config = dict(
    num_hidden_layers=15,
    hidden_size=768,
    num_attention_heads=24,
    num_key_value_heads=8,
    head_dim=32,
    intermediate_size=2048,
    vocab_size=8192,
    hidden_act='swiglu',
    norm='rmsnorm',
    norm_place='pre',
    norm_eps=1e-05,
    positions='rope',
    rope_theta=10000.0,
    rope_fraction=1.0,
    qk_norm=False,
    attn_scale=0.177,
    bias='none',
    tie_word_embeddings=True,
    parallel_block=False,
    init='normal',
    init_std_qkv=0.0145,
    init_std_o=0.00265,
    init_std_up=0.0145,
    init_std_down=0.00265,
    optimizer='adamw',
    learning_rate=0.000371,
    lr_mult_qkv=0.4,
    beta1=0.9,
    beta2=0.95,
    lr_head=0.00388,
    max_grad_norm=0.5,
    warmup_steps=504,
    schedule='wsd',
    decay_fraction=0.807,
    decay_shape='sqrt',
    final_lr_fraction=0.0,
    batch_tokens=[65536, 131072, 196608],
    max_seq_len=1024,
    doc_mask=True,
    train_tokens=1440000000,
    max_steps=11178,
    dataset='wikipedia_en',
)
MLP neurons of a small language model. Each row is named by its layer, matrix (gate and up: input weights) and neuron, and shows model dimensions 160-255. Each number is 50 + 15 x the weight over its row's rms, rounded and kept within 0 to 99. A neuron's up and down rows have the sign that makes its largest values positive.
A block is one neuron, or neurons of one layer that tend to fire together. After each block is what it responds to, as a language model described it from the Wikipedia text at the highest values.

L6.gate266:23 40 50 50 52 31 62 53 52 38 46 47 46 36 33 62 23 54 38 51 67 44 55 35 38 45 71 41 44 38 68 68 42 09 52 42 49 62 57 61 66 42 50 27 60 58 53 58 47 35 49 42 46 46 64 44 62 23 25 66 39 35 20 67 49 33 38 46 65 61 51 50 57 62 39 43 68 20 55 42 36 53 49 61 31 75 57 19 56 56 74 51 60 35 48 48
L6.up266:54 60 61 55 46 38 42 27 54 40 70 45 48 44 52 32 55 59 57 46 49 49 53 56 59 47 74 69 48 13 39 50 40 51 61 34 50 31 47 62 64 45 37 61 49 73 41 62 58 45 38 33 36 47 61 43 48 60 55 54 90 48 55 71 71 47 45 53 40 38 54 77 66 30 58 56 57 23 43 54 43 21 62 72 38 56 63 62 19 79 52 37 34 55 40 61
L6.gate431:39 39 89 55 51 44 64 50 64 43 43 77 59 63 65 50 48 38 66 53 28 44 61 46 60 35 63 35 47 71 54 64 41 51 67 52 68 51 47 62 42 31 44 45 27 47 82 65 20 61 48 25 58 44 12 74 50 42 56 85 21 42 41 36 37 40 50 35 64 66 29 43 34 25 44 51 61 54 34 80 68 52 40 00 35 76 55 62 21 23 43 40 46 34 84 39
L6.up431:42 56 66 67 22 55 44 67 35 30 40 36 59 70 47 34 62 37 35 40 49 40 29 63 55 53 72 61 38 35 32 48 50 37 52 35 47 66 67 25 65 69 71 34 53 57 26 35 61 70 59 60 37 26 51 49 52 51 41 56 60 61 69 31 29 31 67 59 42 76 51 73 47 27 44 28 68 50 49 66 31 37 32 39 60 52 53 40 24 20 66 81 58 62 51 40
L6.gate762:49 57 59 56 61 39 99 99 61 71 35 45 39 65 49 28 74 63 63 60 34 45 32 37 40 42 52 51 34 47 76 44 49 10 36 51 50 53 13 66 29 49 20 32 52 53 37 50 54 69 51 35 65 29 60 27 68 53 76 42 56 64 73 42 74 43 31 53 40 54 58 27 44 60 55 60 69 56 49 34 46 48 72 28 31 46 50 31 43 55 75 57 26 40 57 41
L6.up762:52 42 53 50 56 46 39 49 61 26 40 55 43 55 17 70 34 38 62 65 55 29 67 69 65 29 43 41 44 32 61 55 51 45 27 40 55 35 41 74 78 51 48 56 47 12 55 46 77 56 55 46 46 58 40 32 68 48 65 70 48 45 58 31 44 36 63 73 51 41 30 45 53 58 49 52 47 07 34 45 33 47 51 61 47 63 42 31 18 58 69 35 57 37 43 47
L6.gate804:33 54 49 33 57 57 49 71 43 04 31 72 52 72 39 47 46 44 54 53 68 91 38 55 47 48 33 50 06 59 60 56 49 51 32 57 28 43 75 66 45 34 36 73 47 61 53 59 21 50 82 65 34 40 62 32 65 37 82 89 54 52 48 43 68 51 68 39 83 25 32 54 48 54 53 61 40 55 49 32 34 73 64 43 61 64 38 60 51 46 29 65 45 36 55 43
L6.up804:65 55 39 41 71 42 43 62 62 71 26 60 20 72 78 75 39 56 36 13 57 46 50 69 33 51 69 42 64 36 29 57 54 39 62 53 49 42 40 37 69 36 40 59 63 46 46 41 65 47 58 47 29 43 58 36 81 85 68 46 37 30 82 61 42 36 59 58 56 63 61 47 80 56 46 60 39 56 34 34 37 44 54 61 63 69 34 38 26 62 81 63 41 24 42 60
L6.gate965:56 64 74 45 28 28 66 22 57 46 35 49 37 58 51 54 34 54 42 00 46 85 55 17 82 51 70 38 11 40 51 55 12 44 25 35 52 34 62 48 99 49 28 35 56 58 43 61 61 59 61 68 52 74 44 27 74 39 46 71 36 71 68 34 75 62 52 21 30 62 30 71 48 80 47 27 60 72 58 63 75 50 60 46 70 33 55 14 48 25 48 47 59 49 49 32
L6.up965:29 51 41 59 49 27 37 47 48 39 44 50 70 49 50 39 68 20 60 65 51 51 54 45 64 68 67 58 42 51 44 42 61 46 59 55 50 38 31 52 48 38 62 34 90 66 53 62 52 28 40 40 82 34 19 37 56 36 71 57 32 52 53 61 44 40 49 52 41 40 44 57 50 46 48 51 52 55 73 42 39 53 39 39 42 34 99 38 30 62 44 70 42 41 64 68
L6.gate1404:38 67 22 64 46 64 55 58 34 48 46 49 56 42 33 34 28 55 68 39 66 44 59 53 25 69 38 64 44 41 23 79 72 41 36 59 53 38 90 42 78 49 69 57 23 29 35 32 30 44 54 33 48 76 57 42 43 51 50 24 29 75 41 61 58 32 63 39 42 29 39 56 56 56 48 38 44 46 25 28 31 43 58 36 24 56 60 33 46 73 67 44 53 25 46 31
L6.up1404:43 49 51 77 62 56 52 58 34 50 41 41 82 79 61 38 33 17 56 44 54 61 48 42 58 28 52 34 51 46 31 59 31 66 26 27 76 63 53 35 12 23 15 15 50 51 26 42 37 33 61 34 62 61 27 79 56 54 58 62 77 18 47 31 59 43 75 45 64 37 57 31 59 57 39 49 72 39 72 56 36 40 21 75 46 51 49 70 28 80 49 72 49 14 53 48
L6.gate1483:62 65 81 56 53 47 20 45 16 62 32 78 58 44 36 66 32 68 49 37 68 56 21 52 53 52 53 08 71 60 28 40 42 49 75 64 40 49 57 51 71 42 30 37 50 40 19 60 36 40 65 52 59 48 70 63 43 57 40 75 72 38 60 34 52 55 57 51 48 52 59 44 26 31 26 69 54 82 30 39 34 62 59 42 48 60 44 53 45 71 54 61 41 56 58 56
L6.up1483:63 30 50 84 68 88 56 51 44 51 56 62 55 49 53 39 59 43 37 55 27 48 46 35 69 32 62 02 49 22 57 69 64 59 63 24 35 42 48 42 69 40 56 58 63 71 49 53 63 35 80 36 48 59 39 40 77 56 73 87 36 61 64 73 31 29 47 35 59 50 23 52 45 46 58 33 50 53 35 50 36 40 48 61 35 68 55 59 17 49 30 63 71 44 44 44
L6.gate2007:57 70 46 23 50 42 47 51 41 47 62 56 44 60 62 59 55 69 50 54 38 72 30 72 68 53 39 36 43 62 49 14 31 50 54 52 65 46 44 44 67 58 60 50 50 43 54 41 37 49 62 40 64 61 64 60 62 55 58 55 48 40 40 55 69 37 73 41 45 57 58 79 66 72 62 40 56 33 59 53 45 52 51 32 48 65 69 60 33 40 16 32 59 64 62 55
L6.up2007:32 36 26 69 49 76 58 46 74 34 46 52 53 51 42 49 52 34 67 48 42 76 45 40 57 52 46 48 46 48 39 39 41 39 40 47 65 36 39 49 47 38 51 58 59 51 55 68 22 57 37 27 73 64 73 46 49 72 67 69 68 35 51 79 72 52 27 49 61 25 36 60 59 41 63 04 69 40 41 35 46 48 72 23 40 69 55 56 45 62 44 12 28 68 71 41
Responds to: The first piece of a word split into several tokens, mostly names like Mil-an, Mil-waukee, Mil-oš, and also Gul-f, arch-deaconry, Du-chy.

L6.gate166:84 44 59 37 76 56 56 57 39 54 64 57 26 40 44 37 65 55 32 22 63 58 28 48 58 55 46 53 45 66 70 50 47 67 43 45 53 61 54 17 62 47 72 31 73 34 25 53 47 67 35 44 38 46 47 40 43 47 52 36 54 81 72 63 52 50 43 53 53 75 17 58 24 57 47 51 40 55 63 38 58 26 39 56 55 30 57 45 60 58 43 38 73 36 44 66
L6.up166:59 53 69 38 05 31 62 66 34 54 64 49 49 57 65 41 51 50 42 30 46 60 21 52 41 73 51 44 45 53 59 36 32 44 30 55 23 64 41 32 61 44 57 49 44 55 37 64 27 66 38 59 28 53 58 60 59 35 49 55 54 64 72 31 74 28 66 77 45 71 34 52 50 36 69 62 72 52 54 46 38 50 48 74 63 38 73 80 60 57 27 47 50 39 70 37
L6.gate268:32 19 45 36 40 35 60 87 19 52 27 73 62 77 54 62 60 59 87 18 36 52 42 44 61 31 50 54 33 67 55 45 57 33 43 30 31 67 31 60 69 64 32 80 56 42 64 44 52 52 65 19 45 39 71 51 66 59 70 62 35 51 39 43 43 58 55 45 52 34 69 56 37 46 43 67 44 74 72 30 45 46 26 44 43 54 47 29 53 57 44 73 38 48 47 58
L6.up268:62 37 22 80 55 46 59 58 77 46 32 45 58 48 53 63 49 66 43 37 44 54 33 00 49 49 43 65 60 67 56 22 57 52 48 40 40 91 32 66 37 40 25 43 73 58 50 44 40 48 60 43 37 45 36 44 28 63 51 68 65 46 27 49 37 67 39 85 32 47 97 32 52 49 65 46 31 32 63 41 53 58 48 45 39 51 72 54 14 46 56 58 59 49 56 49
L6.gate565:46 23 29 80 46 49 62 60 51 40 71 41 39 58 57 56 46 43 65 48 29 38 44 47 24 44 83 42 72 60 49 49 20 60 54 68 44 41 20 59 24 57 35 45 39 39 66 45 31 28 64 40 79 42 30 37 78 22 54 54 43 59 58 55 69 68 88 35 53 34 55 37 32 56 48 67 67 74 58 62 48 65 54 56 35 66 50 43 64 51 44 67 42 65 70 43
L6.up565:47 22 58 54 45 42 48 49 43 26 63 69 68 44 74 44 51 48 59 45 52 41 92 76 23 48 54 47 64 55 41 43 51 55 50 56 28 33 59 50 70 59 29 67 55 68 36 99 60 26 51 47 82 42 47 55 61 52 62 57 66 60 45 54 52 56 85 71 49 48 38 55 67 37 44 36 48 78 80 42 54 62 29 43 42 45 50 38 28 47 72 54 19 64 43 40
L6.gate772:71 32 38 44 74 71 52 58 81 52 75 46 41 71 79 59 63 56 58 34 56 42 34 36 40 61 17 50 50 41 64 30 77 18 78 37 62 52 60 39 74 55 55 48 20 47 59 40 47 37 61 42 31 61 38 41 55 54 60 48 57 56 42 21 78 24 67 46 32 45 62 71 49 33 40 61 40 54 66 50 45 63 45 70 68 78 38 08 46 55 55 50 58 57 71 49
L6.up772:35 64 77 72 87 24 49 50 55 61 29 52 51 38 62 58 80 47 75 60 51 44 51 48 53 40 65 29 41 90 48 45 46 31 66 76 52 27 59 35 42 27 74 48 25 21 48 43 53 43 96 57 65 50 52 58 32 47 67 63 56 64 77 47 58 57 49 48 50 71 76 71 39 77 42 86 33 62 54 65 42 57 28 48 55 46 43 55 48 62 45 36 50 58 64 66
L6.gate979:76 10 52 17 42 31 52 66 60 50 48 63 60 58 70 66 35 59 93 44 61 56 61 51 39 42 39 45 36 18 64 62 88 29 33 43 73 71 56 15 54 47 17 38 34 24 65 41 76 31 16 61 81 72 39 28 47 26 69 62 32 52 40 46 47 28 60 35 50 76 52 69 40 36 70 48 36 57 35 61 67 72 38 82 65 41 48 33 49 56 62 58 67 58 83 38
L6.up979:24 88 58 56 52 81 64 56 31 64 71 37 52 51 51 34 74 21 81 56 74 52 38 51 56 39 39 20 86 32 63 46 31 60 68 19 44 65 61 39 74 35 60 54 48 34 60 62 55 34 79 14 47 67 34 58 40 41 47 29 57 37 62 69 53 44 30 71 61 62 93 20 40 72 50 66 55 51 81 41 62 72 36 45 50 45 50 80 43 68 96 67 29 59 29 30
L6.gate999:51 37 42 80 62 52 45 27 42 57 24 42 24 52 43 51 61 33 49 72 54 58 48 57 16 46 36 37 55 24 58 59 53 24 69 71 60 34 82 61 34 73 56 66 42 58 56 73 63 61 48 17 74 46 43 40 64 43 49 38 52 54 61 48 41 48 34 54 58 52 37 81 38 89 51 67 33 54 56 64 33 57 40 36 25 50 25 65 20 61 28 51 40 35 52 38
L6.up999:39 46 64 35 55 45 49 44 44 54 29 67 69 73 54 42 42 47 44 42 41 19 55 79 49 76 53 51 84 55 38 41 41 35 55 32 29 97 52 63 76 60 58 34 43 35 48 75 42 71 39 60 51 53 17 41 54 64 79 64 55 67 45 37 58 64 28 63 59 52 43 27 47 68 43 62 65 31 54 52 54 65 40 63 47 51 43 58 26 62 65 61 76 78 38 48
L6.gate1836:59 17 35 26 37 51 83 63 34 77 51 53 57 73 77 41 48 80 62 73 39 69 41 60 35 33 54 42 38 68 44 32 56 44 56 54 38 25 40 75 48 27 38 77 48 77 23 56 51 22 64 53 58 34 63 43 61 43 55 61 33 51 58 69 63 33 84 65 77 58 48 52 50 65 51 63 50 40 51 53 73 60 27 61 56 59 61 63 58 67 81 63 54 47 52 67
L6.up1836:51 42 33 40 47 27 59 68 84 66 52 44 46 53 62 49 75 41 41 59 41 13 40 48 41 51 66 51 14 28 53 71 69 41 90 39 61 70 33 33 58 29 51 36 50 66 32 62 58 54 54 92 58 47 47 88 67 95 45 57 32 51 39 54 46 43 60 53 31 46 40 68 49 34 58 37 18 44 58 48 76 52 19 69 61 61 61 36 46 58 06 99 69 34 37 53
L6.gate1846:51 47 29 62 56 30 69 77 45 46 62 40 57 74 52 31 47 59 50 60 48 50 61 70 49 57 48 31 58 42 60 47 69 18 63 28 47 39 45 60 49 35 20 41 40 56 60 67 48 57 53 52 82 91 47 50 50 74 52 54 49 48 55 48 41 62 62 62 42 47 38 27 73 81 37 45 33 72 67 37 58 61 45 46 62 50 72 38 46 54 47 53 63 50 69 48
L6.up1846:53 53 71 46 42 20 49 60 49 56 42 53 34 66 52 44 41 77 57 81 65 64 60 50 15 54 46 60 78 49 55 39 53 64 45 90 27 73 69 38 65 48 57 55 28 45 38 58 41 27 27 48 23 63 56 67 58 69 68 71 47 16 54 40 50 42 72 48 46 32 70 90 57 54 60 49 56 22 46 55 17 91 39 68 70 48 52 41 56 34 49 78 45 42 25 68
Responds to: Opening subword piece of a word split into several tokens, strongest for pap (Papua, papers, papyrus), also ste(el), Cam(eron), mur(der).

L7.gate16:29 55 70 45 60 44 40 52 50 35 69 52 64 46 60 40 33 45 39 63 25 64 44 84 55 52 58 42 52 54 19 58 58 35 43 55 48 39 81 44 55 40 31 30 29 37 26 39 45 48 58 53 62 70 52 47 64 38 61 81 85 33 45 34 50 21 20 77 61 39 52 62 69 73 58 11 48 48 58 75 57 42 28 63 49 75 53 25 40 55 62 67 22 56 57 71
L7.up16:46 78 48 39 53 60 13 51 47 60 70 52 20 69 47 38 20 61 35 62 20 73 37 56 17 70 63 45 30 52 46 56 60 24 52 55 57 85 63 57 71 33 50 46 47 66 44 43 12 49 82 33 47 64 61 43 49 18 63 55 26 50 26 30 66 43 54 84 31 43 53 71 36 48 44 38 46 42 57 74 51 36 75 63 62 58 56 22 33 51 61 61 45 50 24 81
L7.gate137:37 50 65 61 50 35 55 51 43 79 52 53 43 41 60 50 17 52 32 30 27 43 51 61 44 44 53 63 21 41 55 53 65 30 43 51 64 33 57 51 41 57 50 36 30 62 62 55 68 55 51 67 68 48 23 46 51 49 29 48 42 15 59 32 62 56 53 61 50 36 64 45 83 62 35 22 50 58 45 68 45 50 26 32 63 43 71 34 31 19 53 38 37 45 58 45
L7.up137:47 37 49 59 78 47 61 60 20 80 54 67 25 55 55 55 67 30 64 52 37 40 45 64 54 20 33 16 30 52 65 39 49 39 64 74 17 32 49 18 57 05 81 46 49 60 65 46 57 27 37 62 71 25 58 30 30 47 49 73 46 56 70 68 53 47 31 54 37 46 50 46 48 47 39 53 61 48 00 49 49 81 67 50 56 58 51 54 49 69 56 51 55 30 59 42
L7.gate550:39 49 72 46 63 57 49 58 84 67 67 44 41 42 53 33 48 41 61 58 53 34 44 38 31 60 48 49 69 55 73 59 53 37 80 33 45 72 55 50 41 41 29 44 59 48 55 39 44 47 54 39 34 64 29 50 74 26 39 35 27 53 48 63 68 41 55 63 42 32 78 43 46 48 37 30 84 81 49 61 45 63 38 49 31 52 28 54 34 42 57 66 74 55 72 73
L7.up550:64 56 45 57 48 55 58 47 81 63 70 45 63 39 61 57 61 29 82 42 54 56 49 37 34 81 49 37 37 61 57 54 41 47 37 34 52 30 67 54 44 52 14 50 47 67 46 39 65 67 68 70 44 12 73 51 83 47 61 59 55 32 35 53 78 45 57 46 64 46 63 48 40 46 35 44 48 69 53 25 26 47 49 61 32 42 51 24 73 79 53 40 30 07 55 42
L7.gate856:75 42 40 37 42 69 39 82 45 50 59 06 27 48 56 56 49 62 69 42 51 28 33 43 54 42 58 56 50 50 51 51 49 67 62 58 46 52 51 32 39 31 53 73 48 43 51 63 59 51 61 56 43 39 43 29 52 47 84 48 85 84 38 29 63 53 34 46 53 45 42 45 53 46 76 59 55 36 81 74 60 35 39 65 52 66 45 65 22 41 33 44 62 45 42 36
L7.up856:28 59 66 63 43 55 54 57 69 33 42 60 39 66 34 43 41 47 32 47 56 76 52 57 57 60 47 57 58 39 36 61 09 44 64 34 60 58 58 61 73 53 66 37 66 26 53 50 53 65 69 35 53 82 43 43 42 47 58 65 80 22 06 48 38 37 68 71 59 20 56 58 60 63 35 35 68 46 39 50 28 74 56 20 61 54 36 35 64 62 53 56 68 42 51 55
L7.gate1431:18 65 58 61 61 39 58 31 60 54 66 26 59 70 47 55 24 28 44 54 77 45 39 22 45 47 37 31 66 34 52 50 47 28 47 49 33 68 40 39 61 49 63 46 51 57 55 20 37 52 69 48 42 33 34 62 53 63 51 28 33 54 72 54 67 35 61 48 35 35 70 52 36 71 37 95 54 17 54 65 58 84 54 68 36 62 66 19 40 40 73 36 51 40 54 27
L7.up1431:55 49 76 22 53 54 55 51 51 60 39 80 39 81 42 61 42 28 38 38 44 47 62 25 69 42 52 55 32 41 52 62 51 56 48 50 55 43 57 40 39 67 42 44 31 28 83 62 57 32 33 66 40 55 20 38 49 50 99 28 28 90 44 49 78 71 52 39 36 50 43 28 55 61 81 35 34 96 45 71 53 41 53 64 45 62 53 28 55 60 35 73 54 38 66 49
L7.gate1541:45 54 39 30 38 48 42 52 76 60 70 31 67 28 52 68 17 74 64 58 41 60 50 39 65 37 45 60 31 65 34 38 37 49 47 57 25 64 64 43 40 48 46 41 25 38 66 49 29 60 61 57 45 60 39 46 63 54 46 35 31 32 33 38 41 34 64 51 30 32 62 83 56 62 36 50 25 47 44 41 69 74 36 55 91 50 78 18 44 63 56 61 49 51 56 50
L7.up1541:56 63 53 55 59 54 59 34 47 66 17 52 57 33 65 73 34 54 62 35 18 48 74 61 53 52 53 60 64 31 58 49 52 32 46 61 43 53 30 48 48 64 65 28 43 35 48 58 53 54 53 66 78 76 56 40 69 45 46 40 25 38 52 25 84 35 64 32 34 62 64 55 51 35 38 19 45 52 53 73 62 57 44 51 69 40 47 63 62 44 54 30 37 04 57 35
L7.gate1628:69 69 64 63 32 30 70 37 61 34 54 48 39 45 65 31 44 52 54 44 55 28 12 65 58 29 79 36 54 61 40 61 40 54 56 60 81 49 90 40 53 41 50 61 40 60 60 31 50 66 72 68 68 56 41 44 53 44 53 34 15 46 42 36 67 59 57 38 56 34 51 60 61 25 71 30 50 64 76 54 20 77 25 49 21 63 48 39 16 64 49 44 12 60 46 30
L7.up1628:63 46 57 44 38 56 51 17 40 52 56 10 61 05 42 46 37 37 34 68 52 87 74 69 61 39 56 59 57 60 73 60 40 41 41 44 34 56 46 45 88 61 67 55 65 35 47 52 59 59 32 21 53 61 64 39 55 42 36 42 81 47 36 47 47 44 18 29 44 40 55 51 57 47 40 31 45 62 78 36 54 55 36 33 36 62 55 62 15 22 50 46 26 59 69 35
L7.gate1629:66 71 51 41 37 40 68 33 46 87 66 33 38 57 63 59 29 55 60 50 34 72 62 36 67 29 16 47 24 46 51 45 59 74 48 14 36 54 79 46 69 48 36 50 27 54 40 34 47 41 57 59 60 67 34 46 55 76 79 53 59 64 32 43 50 43 50 76 40 43 38 81 36 58 40 57 49 68 52 69 64 23 67 47 42 27 69 16 42 44 54 17 48 52 56 59
L7.up1629:48 22 71 39 39 51 60 48 59 42 40 31 59 50 30 44 52 63 51 56 54 45 53 23 58 49 54 55 55 51 53 50 45 84 43 35 35 47 46 51 58 29 62 48 39 48 40 55 25 39 81 27 61 69 30 34 61 60 67 78 32 52 52 20 48 35 46 69 36 31 46 26 38 64 62 61 70 35 47 48 22 68 53 46 57 59 65 35 36 51 65 54 35 56 34 61
Responds to: Opening subword pieces of longer words, mostly personal or foreign names in lists and tables (Mel-nikov, Bel-oussov, Mich-ael), plus words like mal-functions and cel-ebrities.

L4.gate271:48 55 49 70 60 42 65 54 22 58 37 65 71 70 58 36 48 34 37 29 47 60 14 39 60 30 31 46 55 57 26 64 65 54 48 49 70 66 44 41 54 36 41 71 77 50 35 69 44 50 39 71 60 63 32 15 56 14 76 42 21 63 32 83 72 29 35 59 54 77 38 49 34 57 53 67 29 40 47 54 35 75 71 56 40 79 71 62 56 67 41 43 48 61 45 53
L4.up271:25 56 48 51 52 46 32 52 47 62 41 46 54 39 69 24 55 51 37 26 68 52 32 49 31 39 38 50 53 70 39 51 38 58 45 57 58 27 20 44 51 57 58 42 50 56 57 70 55 38 39 49 55 55 60 36 54 54 56 63 38 45 55 67 52 65 70 06 32 33 24 62 64 44 46 56 40 12 61 15 62 49 32 34 40 63 26 48 46 42 28 65 49 37 56 41
Responds to: Opening or middle pieces of words split into several tokens, mostly names of places and people, e.g. Mil(waukee), Leg(end), Clar(emont), Estrel(la).

L4.gate36:28 33 39 45 67 49 71 57 37 50 68 52 62 75 73 35 45 63 47 52 49 17 66 48 58 43 31 28 45 50 27 51 51 38 54 34 61 44 32 58 55 27 61 44 62 55 57 33 54 87 83 33 45 50 58 44 76 43 60 42 47 70 48 63 55 48 40 45 70 46 59 59 56 71 40 56 39 51 62 57 40 79 11 47 72 43 48 32 48 25 67 56 39 52 49 77
L4.up36:49 38 28 37 50 48 83 41 27 75 46 43 61 50 56 49 39 23 66 37 17 29 45 46 25 68 63 59 15 38 54 49 70 53 34 45 19 39 64 69 78 54 46 38 47 48 67 68 66 47 58 58 57 59 38 65 50 46 48 75 23 54 54 52 44 37 69 53 48 56 60 31 82 36 53 74 59 61 35 54 44 53 70 74 86 59 49 47 49 58 65 49 40 58 41 38
Responds to: Opening pieces of longer split words, strongest for port and mov (portals, Portman, moves, movies); weaker on stems like dial, langu, and endings -ed, -er.